Part of a small language model's weights.
Training: a variant of Adam for these matrices, 660M tokens.
MLP neurons of a small language model. Each row is named by its layer, matrix (up: input weights) and neuron, and shows model dimensions 384-575. Each number is 500 + 50 x the weight over its row's rms, rounded and kept within 0 to 999. Numbers have three digits each.
A block is one neuron, or neurons of one layer that tend to fire together. After each block is what it responds to, as a language model described it from the Wikipedia text at the highest values.

L2.up1513:535464465538379538547469507480522519495497469454545456494497548497552425475548526434573490506564504579461443582452497494411439492500456485545507474544544412418556461564436489483355556466485500508499372561474466496430557565527522540517527409578488522425512489481489481534447461444458540546545515471516514495495575542428506555553470565500469442491546458488532451524545502468546489530507424492490384524464523481518471531579500495416484561531471454457481515487576460501486486488505513598541528453438496524459546563504561541414510481631477464466532639488564446537461556566452538522
L2.up1976:439448450398493443569362429490520552528563507446465562573588455478555518576551487580473529463589455493453390514440546529461523501511574439530512511456514425472411589397516472423440533483585559575450642456487504497504479388425485521484475433529497526530556465459542398465424473493448495547552526643469376535408504453496550517494490588559518489523509571427565532406477516395545473454506465470512418562477561482522469534500458469465456394478512511478432568447505531519427500452549502516519401495515530523440490457482552498548491484490494487512601607435447480440452445486471490474
Description: Mostly the token " m" as the metre unit after numbers in measurements, tables and elevations (0.23 m, 1,960 m); also word-piece fragments such as "and" in expand, "umb" in Incumbent, and " such".

L3.up24:514516414461481435491440468500528541497507516473549564510469496495477396573514496477542517497550567449433520527442561580503522450396488522511483480546489553515483525508524483493511483541511506529574490516469557552535444503464489442572581486586510563565481466560531499505462418574478465490448507564457441578513502502568563536497472484427512529605519508436518360440475492458463508524440466509508428457445387561515548528502549523577442589518460486437465518496473528556586493527571584459469462439493487573508498394510544571522460517526549474593475636527543524548527526593498510460
L3.up337:522522498536536505524477509498438508478610434507535541525458528492572477416452534508533428621540496556549486487418447494493527553475376528509502563447465557541511529461493548474399483431523601485468514371484597557538382440474405534487486506492424547500487393479436508488499616494423484469492417438529524510380535543440595471481485487507541523536533535533531452460518455471486551468548416627506481572496435469483545514429524556615461496472536510546518452581567524465444469509586511493497522533403484534505467366474530587461537466446527486444506483524474496562396588450418622493
L3.up605:527595514539513464464466558530463551469496555503453598477564472453528443506525556514499419612504539523471496566475483567562611522435509491527550501555506621465406488492458551410417523530451482489476380373463564473538431466552394535559570515527521507563490396511555490540470560473523457438463521497568487549575484483550578597497446489489477578511531477546483550442517547480459594525440497495513574534477506528550570473429501487459498481552487683468448521532471546549511445381466525465497548401422491608517510462400470581511524467496509480450480464507486535527434558459521641470
L3.up1021:498558510503472456481512468480505572496540530519469514480478431509556436481467519524534505561554511447408458480553515562524551491435466466597500580515513520509495537424501523491476559553458460487550423421479613510478426542482502511468437513512502475569551522535587494490399543426449453490437493458511490535499473480543538506445399557455518430487507503474491445541473508485467442498505484542483474519506507453389513458473458527497453479464580468406499556561468497718571455470671531458453526453559523540527506484396428552551485496468578494473516467480422569543542459482578457527
L3.up1190:573435466417480554497468477518488489568545476438491487455461517465502598467450432674571479547473520562520524555570548482445478611470505485479486600506421454503494512475413510487466558488419514517432543487382523566498523469454492532479478442544497556447496479542505501574452484553456536537489534533511522491387593404445452503490507538461512485542436502575552544465427521507593495527401469459496517531526520499569464549400498447487525503464436529489408567549554481471492459483484466436485545491527600406569507509547466511512633628447485422547539501524534539430429484482486414515
L3.up1613:487504416519445507463460480460502521531492551489447516416476442471534490580528537475493558498499553458475511428584535543527536437448513512520542500359549501485460512447486505518426567624500517387498452464420588521359522505519423533493545462488390400531411468566571529439546510529487493498434467603509499546478475494595471500510446482552586535530510530472435463520428429425444452524492537465489407498492518460463449445532538538469430514507444529535449522482443555641535390539625500580471462439557469530481517512425474519545548478453559530489485507558458464512558510456512470513
L3.up1651:495480522467467490452444426500503478489535514436400473465475371474527412512440568590419477468476478580574553595466477427428489584513490477547458524533535545464537545497551486483479532523520491466488418553444489576497485350550540513559461489584493543516515531478430507562493456443451425481560587491537482482411470453598452530526493566509421572405567494507454512520517452425539534547392524472466487563470516513525467553349508528498512485461406528489480447514557532496524454541530525401412558517508505482518478646502460549431498341520437495440499588583392491511509482502479512513
L3.up1764:500539470509433588534447512475508544455571528425522564447520495493541492542562462562547577519435516510507464476523520647494602555434550482459471573432496527509452497497477648565504505535524566511488530428432618536504544345440423523461450468488520497546422477494507556551492468579577581535535550517608486455539561558528550523514459468394525541593545427509531468385541588499494535514582464530489535469482484525545509545438550541494429514482485498523396507459472491544488523471545606537457487447552445505575558530476551512444575474527467439503532561542488497535437502414489537371
Description: Digit tokens in quantities such as census populations, vote counts, distances, percentages and scores, especially the final digit of a multi-digit number (2,94-5, 258,09-1, 5,50-7).

L3.up528:526548410449456561522500540519536483477497477506467501510547413574430463496544505536532509504487510441472491615446421591551552488525490503524411555572539506425547435491518504449449482485528558452574455507424530510497460463456534479511448496478410463451483484448436448491372533510466445500498499440511412492478516499538467543580516510425611595510531519531503543418366533498539449503540518515530526474437404507553511414549469533544597487482427424481434398451490518607449552456529565528495402490491387480461577450466464553481544545537432498536548488509515463433551583437456534551
L3.up562:487482495546508566505488546449458505467506505564503513591505534458496545484371506562456417552506537509541477614557446523476552613604540467529485471456464484497579494463393465523431480481420432497528535596547548455491557506475516372411498441538429553553466504493464472520388485483440497481479535582499350396524505535494477569539562569388503471511476506532588487466426543523602419521494431401544540508543601543467461518490558450453516549429441475550472508520493519454525524521571503520388488528491535488581400541601526525479478439558514425515490478450490516480445564420515483453
L3.up871:509532391544514423552525474480530425441482460605489607470548433492468556519505524552516476475477523550532511556526499430443517521469501422512543501500580388501513488504519507474479619497516512504552515500487589472422534491524489528503549521634582487498514425482433516525472567542393467481489542457459486503489485457484460472554460513479519430467490433499502551496478448488528643482506512520476509507517522521518561512462496541562600524503509533491433606450499463436590527529601525498451403509469572450488492500443525512449522472492490479506445487556530445548513484565498468427
L3.up1687:494506493453609578465492507561514520511484483519434536551577406512391485479465513460474386658527504523578444606473471511585587555464524440403476522587573473477501601548438527517449549525536471543593456498477530471426560477498439568473437412530474557560548593466476472468495512463431452563523435525514448541517571462529447556535473486467536498558578514476468508533528547575514404457492509546601520458448441517601505495458465508426492482466463393500506523439492457590493569524476555528461502610465459541524447493503452512509524460510527507460554483516521586559493569436533596512
L3.up1838:525536527441380574497537505480516582536550363492451489521519522507508503503440474554482501584497415452479395480490568488529433519461490458494459532530466520533528570579461515486480515473463492408479506518517414536569505406490480462531494348477486496596503588509469508419434522519593592442480465479535510463528529460547448474481566485579518498477588546557414513581572533481538530478470395477491411468559497473485557501524485468486495563509594496505467557457454506521488570464538604492431465502539487537540555429498493483447597574536532446379515443410507482488486537478624526441
L3.up1961:589563475465440405430571479419488504503402503449519516453436607433549466510521508602516535485518611532514396468497514426523479517574543485533473526488500541465477509526542556585495468495522454467460516498503458526552582411481444480411436480534579465544532520520629593395566551555525364535453563448523492523547478556517550488443565490561509471484442494526516372436545517444400519472520521435452535471597518529506464406516476567499554513537472515524437510510562586474535592493586476574400491534487469501490578501485584516477433477515501434563436434464593501503451554503626453551
L3.up2037:474494524543445451506438446482461434527492489482474527478375519510457510543474510494535391553531536509503566359470487540442603500485459581442616457455514489589515569466537489572495488535457448553499554476428432537521516488533471627360585547465500534551461571475465427472440392472591484466470593547488466560440536535476550466507441431564471587534561554524501506517468411451590413523492481532394524496491473468578577432536534475466506525531464461389472453613412499475460489499477440416520622572525400567538553407515455506525504515459500539528556469465565423449505410492462476457
L3.up2266:497519406553473500449552477553492487539452467483451505571607554507501550508580535628472451482542449595547484390522447465527522507478444595585474525414504514512483451502432471488473538551412467505413599484423520492472578479452390395507473496494443455575405628492481500443450477454586510513468494484482521409498547552617514516508542495483495451464522556525484585466573365517479603449490464535482599492577513427518485463456549625430458476489577489531457500512460501486539485472488401558474445427490465510495546407452484496476447439543498438487492519572564485537473522479484521502
Description: Mainly the token m as the metre unit after numbers in heights, elevations and tables (1.83 m, 1,960 m), also word-initial m- pieces (mafia, muddy).

L2.up820:491492547533486441584519469474510526400499571538561518442522470462510518565403490501534524583541427514456487536586520445454516417502499570487462591484505555571398466453442495468507532479491495520442493417429456464545476478449431464500543537495483423536552512572468476519405560512541497563501546487574485491483629519454506566509497547440538628472488464519469493375478488601486567396486510422575552587488481479476494561540504451377488513537434496466374497431587496536512506531485515506412497481429491567495547478473486541520484487475525462473483610449569485465476541472504612469
L2.up1457:573463401424464579523517488430476440472503480558574452498484512460550575534470523543433548565518515584570481507614528513511554597449477582494527539512423573514536539549502484530429544538486406452514451506478509485499461340430475513399618473494474488546551485543518451506512524468507461579450568431496470522417530573501396491459468468479465457534496549555564528480499502573491405343578428534530460481497497558481566554488538518521471649564551481522398522460537438546614499416557578534531500474499450535537505480504524529558596531577503503438557514429512456437496584494470504559
Description: Periods inside numbers in Wikipedia tables and stats, such as 100.0, 49.3 and 24.7, and the period in rankings like No. 18, plus occasional score hyphens like 1-1.

L3.up308:500436512460587499533441473557527506416540495578494574565536441538530549560449479525549460510463491537517452555532466501522486490411498509605477552577487517508504471560444509620447584606441535482450489548456447507494415523460521406489475414449559551473471484618454407475485449551544495511495530441562552561474577473459580450476423516482508527550477492489563547495415453491510481309567561402628511597476446538457594548467470457453451590503432367464439558383537547518587483498597486470517494495374462507499490454454462465558533511482491434580545616491559518481360500507511479439
L3.up700:550468420522534487490457497503462521489504533517487568551528527506533507539458467521531345508489441536589465506521498465537540589508450492583449692573430558461533562545495488528443531586416544584481489512476532519498463438466453483475528409501525577579502500586458493496497482540538438543430485469597463641455535451483474476552481524558533466526480571485591469513484417571505500393532487525558541525460472414366509520451472427464512544540512582441451500506502458515524401395608512397482537413474553536501530394494525509554494488529513534542476508485497449529448539506553485547
L3.up935:445447482568530493630564465457449488435532539523580539482569581519549489508486432552462443531405454499556477562489446448485519511464560566501483616479353485375468615600497496603457508516476484508460458416410514526482530443495511469477663451480448605512451559571488511516463498550520542579472488452542514533461455508536419418487511481386428504420481532531500523369475497430480473565504499560504580492473562563533486516477526439386497544499509544468460455479495446494490516508519581399528541478359518510544561475496440481573466433511514594543492526435497434560525455468573504439
L3.up1182:550561505562498532495475472503451547471495528598515614495533468415527539477461481589470479588525444486515493607464502517556557603445498556556468580595422553558470587492495461465530554515457579501440509504411545493500444401530495530510456485504477583499495431565478441530443538514505475573400532463596444508496548474520490524499463472548522569537480497480442476467520510521523461419507474482490554505478555509413518506379510476510474600488523536437561455502502492467471491422601569462502530438451531566514546473547513581530492577587544481466464529527533490520448553475508507490
L3.up1299:514500523574442466489433466423512516541538496459425455465499546407532546448526436682450492610526449504477460524488540435520563528559482519583412607505526421493520645396478524597543573550469453539547412520408473622526529412448470563524404538495489436514550481508468540460466488423585546520495533552586434537423512531412489458527542517424400494523496533545496470388519545523489484482559507488542439596483466420476523499490523557532498459467544453465547534498535471539671510483506469568461538441511467506589639470494509517502430606415447494434571502530491517489420493515448462516
L3.up1403:516481473593507511593469450507432592487540499603528560528488456440523542550498468600440503529480491527572572554576418506499572507534555557607448548531385621503466522533505476519528514508460527529451507470504539420443518439513519501489554473510514566504534578494498508481455519499585459515376476508509502493459488466517433488521452553540479476489483446534421524476496493520473368423548514530503566554524453517506478496461478448429527581574543517455555442487493421593447537549546566475519563478475501472476540455493459547531508494521537577548447521527529531447477471478563429550
L3.up1760:520443508506515528580636462565536541491501575615547533456472508452520525540506535566540489571523398510484513602477492545418554475482549573562520589508395547471453488567534494592590544568514523493404559468498521443473491452564507443485494449439495458454529556614459464559484488499537529625401495488506504563431548511521478540509517499523570523496462499487539507425528467502432413446471594432555528551479487544463474502433415482488489643526450481461453445427542350473464524558524642511395497502556482493469558454541477504527430500523496492486514561501514515521581496435490506510
L3.up1958:503547458420436456522483536465525561427545534550504567488441458431505545467499542557548548543412563572514535495511487505450527479487511578583515498499412529503565540542468571551464569493452490489482464487491511505492438440458554531497584548464550562599479527463442460512513514458549556538455449466543539507526538471538473455469393457506521540517507521567611592452508484539495543511506573536492496561480503482517524531469506472458515571454493456486568521434616446571548474455588608443447452527455525550493482464505450617590531402546556525592517475540501580488483510444534439446
Description: Decimal points inside numbers in data tables, especially election turnout percentages (86.4); also separators before party-hold rows and infobox colons.

L2.up470:528488493455514459509473538442567578495424450498501483551483508464541536421447565529500532494478566565451394467474517528490550471424536535491545553482445537496568594523433502521462482412482552439491405529447508547427527370425452472458477463552471560571545554474523437495458590499487489458477526468623469400436510480536444461464486499504572539437526499542544506489483461481555439460521446542490529569534590437421472509483584545521430518501536570401523509480498446548527520452518512382446544513505438502518494587503572553501676428483397491473470567452529516509536569528546589533
L2.up1106:579494509566495511566475488456550568416509491575413505409521560450556470513531523609554371493498449492440524474562534521483502532524501578518386580545498441526561532516549532623541570497470446541519565487486532476453486585488572479556629369576551510527483510500475478545507416431514471507508527490487491414455500551440528509510472506424599512511561442439565458379529504451494475396486584473592592565488497515517429613452531502507556486475467591464426506490526475428474437415465524475435554459521522523512563494491513498394603422576420465471477523504566521486512568448579476566
Description: Last digit of comma-grouped numbers in table cells before the pipe, e.g. vote counts like 7,48(5) or 8,30(5); weakly, mid-word pieces (un-rel-eased, ce-ns-ured) and Award.

L4.up7:527532541419459528584494431396506452400480487517543486464441538510493539606497574501557512526475450608567549516571491538525546474468516551513547528443498513435528455517512471470547551533425387498625465400458460514408490338497566514492543521500527460463497591471398500607496506488435518471464440546529459553399451435501504514532516536520500541477521512494527510578444349556407523456459507572504462541495523462550511498446485491481596523499520440483488508490512440448455451505490526481487462523564528499562417527486473529506499457504566540523529572533463477463483557546501517486
L4.up796:551508503581462534533531456459497503429487451522495468489552434506686581554486562543520507504441462546604500534505432539543560445468480555485445526474476541424516508541523517563591591580467500535509515488491515532466480399533542389516496477488551485459440511483473500562503548474441481572466523564486436438457524522470464461554489564414492496496554471473430494491508485502542477465524571401622519468533544501468523634430455471380558503479443531533465461462447495471495476553545474432422517498451458565552426491543469535516495438534512482568415563598408367434464508454478491610
L4.up992:554583553510492476491501533548485441377489531498497434428468424543504503409518565521534529537584427591584505502480480439496411385541538497507467481565471557507588512477410536624553533490498412475448497472471465575469478445509456539516497514450526588520475503508492481455441513435504448479559481486447551484470585478527554504519501574511456540423452477511457515508500388556514465511577525388503478564501574477494444474572438564518578506578509505479466521542565402574443446476500532502495503507482479551532510463505415565442543480636533494517510547526465436435537447507527500515
L4.up1233:501537434528481437501497429504501509479487469481538526451491516539596444553459602630496466572476464524414496491464540508493471519413444514561460551496513586475448542593512493499520581492503574508476496442479513539440449492444538409508547405460462549456528534456497463487429507464479456513534560497632494449397485526451527529528463517486396532524532494489492482413477416557514494428585521477487500512546433351438530495473534454512559581442469506526427535499416483460476456467579521515434494523443541580462453390504523508506542553528571486452460574567399459478433501477422477485
Description: Tokens just before an expected proper name: last letters of country or code abbreviations in sports tables (ROU, TUR, COL, GLN), and commas, "and", "a" ending lists of names.

L4.up173:536474477546494507498507420541490579456522531494515532513485427440500523573427526545550461453492410490526536557559518506534472530557427513501581500505476628538368524505445367510473559587475556534554502375456480485490477390494411528517563428478610491526505506508458405459450524505489468477425540453560517528398540454521536644472427400551516503475463484480551517485461517574443470466532523475479554501557452438533469534553529483477486430574475521495469448538435479553438425388527495540414554457421516505476548432492484542516541513529471550425512577405512446505362504459497525519
L4.up401:460488580545498397472472536510562496470553510538577626542474511458641464484418527500518452459527441559512487448507531475584477489462496500477478534442547450511411549531447525476393532469477460560531443505400552472527425534577450427460595487463534424479497557491496522366430509474527433551530471498451476477484453484566509550513521539514366530488492467467550432458537434422583407433541486488571537478554436432557452444661510441494456513604499555426446508543489458575457455580498474379563621525456547456519587547467544522496508442525410509442510448435520519553518527459502506467
L4.up1075:510507558453436441605470329493508482356459539555554549537475491560424481504495551513515435520504473527494566480457508423434585557475534509556509547550467606482536502591539419584518513607522548522464455428500444540491472405541502494395546545461474500452458469444410442568462513468556466554375522425551507530466512465547463500477443448532401500376473485560428486537464485454446490433500573511477421576468475474463492503438481463520575554577523510384575462498489450571618524558530603371489462514506524589487481511428416515600525450548537554520510563526536451499479451443516491506
L4.up1304:475523450465508496644534518402444534457518483490541474497493470520465474463557482466522443524490581580525393544568470497465533612489546619470480546510577447549420488509480586616393515447412515480534435494428488528504522514446392367472521408495468500443486603499456417432454481500562488478544428464520472424463573520494487517552504495530464565547520468507527544485457514438498569430486468526531436568448495498474458496505405540391473538579557515516508474535571413557568386422606521566601506482469431499432479516410467544489582484476439545514583543466535567376451483519555490514
Description: Periods inside numbers in infobox and table data, such as 93.24 crore, 2.5×1.6 in and 16.7, plus dots in web domains (oceaniasport.com) and list numbers (1.).

L3.up138:514454465558495512501640462514480558488472535553560532469549435417525517497410508573569505487451438571519433535463445530479507521466491515541553570506479527455524506497560560563534518528473528488516564521439402473432576451489508528487522471508554600416517538518488440615492476519475460454508516430505544417523536454498485562484536540421494492577456451500468560483487434542585455431515543430592579520619537479431462574413529462481479564545429507487446458529507455447433481471459435471446542655534583477516507572549411509509441369593512459489522510480461492549483492467493436487
L3.up512:535480457560526537552595412504541518465490486478550515474492452538549420530494501551512479532513448563468459513491444613478553525402419493485511615524486589474455582442499455571483543586454505557540523402436517552475592533455405471464489460539533526519515535541475492561354568516429479517471523524591501511414553517505473551499569563472497503441522456477518420393514466539569549414526411440547509456471431522452456569359419530470466495465512506442453536554403392520527531519529575468405547422514566546549485383503491620501527430511469475497417564533420451491448555505526509559
L3.up551:617481491536495530517624419411543438461504496514583422455429533491493517456453452528504489494621534524451409519479467583476532459365438488506508576483469510468492512508458499538460548610478560521555506490479485552414582508428487466524509521451519488459534495580496463484448501548420506507459488608482410577527376475464482563487535553501483466463546517465476437500460497589525449462568499443510518522540437522483506528466518485574452539496558516414508483515439458514400472447500485467516499414544499532540499391420550564489566477460545477556483442553469366512580529487537487616
L3.up843:576447468506453513513468400392539526467504513482619510505539489529597534537408435463543525451592526452519468571489448529516506428470510457532525547493557559459472560543478569515549564449435595601574595519492458526422567343512611478438453541508547527519571575629445486531458539562430501527502462485486462548434518464476443550512532567463494485453542477470390453476450371544487451457537513487477529505514513559444505628501493546522447499558494509476459477535560440483539524471485398520501483506525515568519484494543442461464485503508524485460503514521409477472516522472551493515
L3.up899:537593488481438489479442502431543452346460462498545455495510469531566423553430552540579542495473399510414465480534455495507540381402427513557394511492537463491537520507506599587494539608504480576526541478521469520436519478485589499478552568518541441477379488524522587521486511563526515557443580581526462471446456529483489582528455616448467460516562481481510484496478462495527491471568469404458510519511490471490475492516436401510513419534532498502535497501494530524438443496569470474584474504503541491585409499461395497464542512539535509525410481550462417491529573380577508462
L3.up1468:567525490521456524485421405437548438463562540394574598509549559518575505512462528599576446451561398508440450484437519486447459530377530521561463544511492560471537524500536464551514561606465616535536578444506506499379507530530471419514497384522550445500469471533423482561452545528487459473437570456578482648494428478530428582512506533512532376458487431487493404466492417529454475476520511512490498481514472413474547536474480447516420483488534503481524516437465452543466481577514517471466467519425545499503456442422479494481557489509444525535435548556421412533469523463543472378
L3.up1661:504554435555529523517488477491491516437526540483531509510522528511482536464424440609565508559551526461449504456536421490434520567511533445552542566537543461511445455505498414562457493513518558538472534433472567453480515499517471486532414529573550502536457507557568496481477469446451468468495500516582532538499486456547419570489491471492513493467521485527533437511476521499505466465537432544528536529573381512386443572455461525492409431499540586471444525473520438527588437450579471496373540484458454512580509435479504588486466537535462379457544423505516477544503518408509534634
L3.up1881:524488508552504487455481453502503448515514424476500497457552457477593414526446499576557450448454429486478519454581498482447461592450497475538428511537473592502588471466539523551486540579477559543576491461532456470459515487591439511483545551486488484613453581536494504519444486529524464542444460635542497555473454487495493513441482599467515397523469486459454526515502505520474558438562566392525553491541487494488422593445365537458497553521382484461535530595478423538489475478445428395520464533479591524491533469456426526488482436586470452518397525513477490437405480504446516620
Description: The token opening a noun phrase right after a comma or name, mostly "the" in appositives or lists, as in "Col. Martha Wilkins, the commander"; also name-continuation pieces in name lists (Suz-uki, Ken-ney).

L4.up893:470589478552466594562455447447481540521481501550482516472448389478450390535496500604434510522460627518424527506600531609535563420501477555600539466527454482558564493493471588509492558522423528535456548507505495449469496515401442457505466446471486429533426546467491500506558458440526473530371548573511486514483589509515494546493503481445526579515450408530617505490415468608595524457485364523526508497562467505505506492537487618459462508509441466509530503530459537495494362425556506433442461582462472546500594586527487500490593414500533419435504533497597607435584597475465574562
L4.up1305:477560445492457465540444496474575556502585560493424572447496475533572469449501561485544542515402510514524523499429498590506533470486489502549451546429496514457560535402353545587484540463447428458493611433584633518509446541470472448451453560589448446515463471462562479351433453510486561479408466545502504485509505519509541524518474458499558528539566434477471507481536519544485564477450429500461485478515449513482464501539465520437478484550503491519418504565595516640466469450526517515400562499493436470521493489404491547479579444555536427473448600458493535501504465439549514440
L4.up1340:494561564557420501503491487491437592437545569539483593499496470469436378517513493529456563599498471550453532453456552570554480539381551522530476471513509499424554489479454537503485513426575507524538526423539602533523495490522404558473483512603538476567462558505503480472402512479541435520522562476529465549471532559552575544506466516550476495588527521487503458436536555497499589539503421487493462508496567445538524543487454582464503448471420642514535459580520390548594420495563519502507543499457394623529487495458530565465474486505496426430528549418531536480577568451498594486
L4.up1873:496487394502484548530505433448456535470488494531464506464430572426502460474504495488480532556507494561438537521489478504497495545493476508438503504529454519444484547550393509518424514565424519503577474424509550502503490552473496399541520513507538454534491467463494573483506563547549461449560454534468453482529473482516633549496513518478532471475426463507534525449483466471561551521469361513521492568450543510443464506490459552488499468517427511492479500520513505519528451516498553516427472435449398549508498492432410436500581388449577504506465601530569562440436558511452443435
Description: Leading digits of numeric quantities in running text, after words like of, with, approximately, to: 5,987 ha, approximately 7 mi, 23 appearances.

L2.up1903:558512478481441464540519415451497487501432588526496539519446391450593489395451575585532455514529546466505484466495488564469512453433498516480535599534537510480439564485352552571467528473451475546582677484476556453499568482445446492532517532573487578448536442611430501460471472487567456500503504540560454490506581534495468561491513480434524518500529498429598520496517529482570576413441486494537589489528484549327496668521535546423412519508530469442470464497565522525521534542533521502413638482471397491507524540505494583490568435435502505475492564521561525461536514422473503581
L2.up2146:578521449525375455487466353441532409533532515493500546523511456537570503502430626555519526500465472516500436510437524564360505553372502500456527450572594510477466533447488432518403583520407582521525459457472510456394501418520478503480537567559571616494458479592478480560550524486515527479508512497592515484501533473546437505576390484462519474495440557536493437455424575579551553502475556518510496496533565460480540582430505459492489526515501503463452516516492448579513429432515540429589507462423394501563520531549473632467551463505407462472493451514469497485399559470575524594
Description: Final word pieces that complete a word split across tokens, mostly adjective endings (-ic, -al, -ive, -ry, as in artistic, medieval, temporary), plus possessive s after an apostrophe.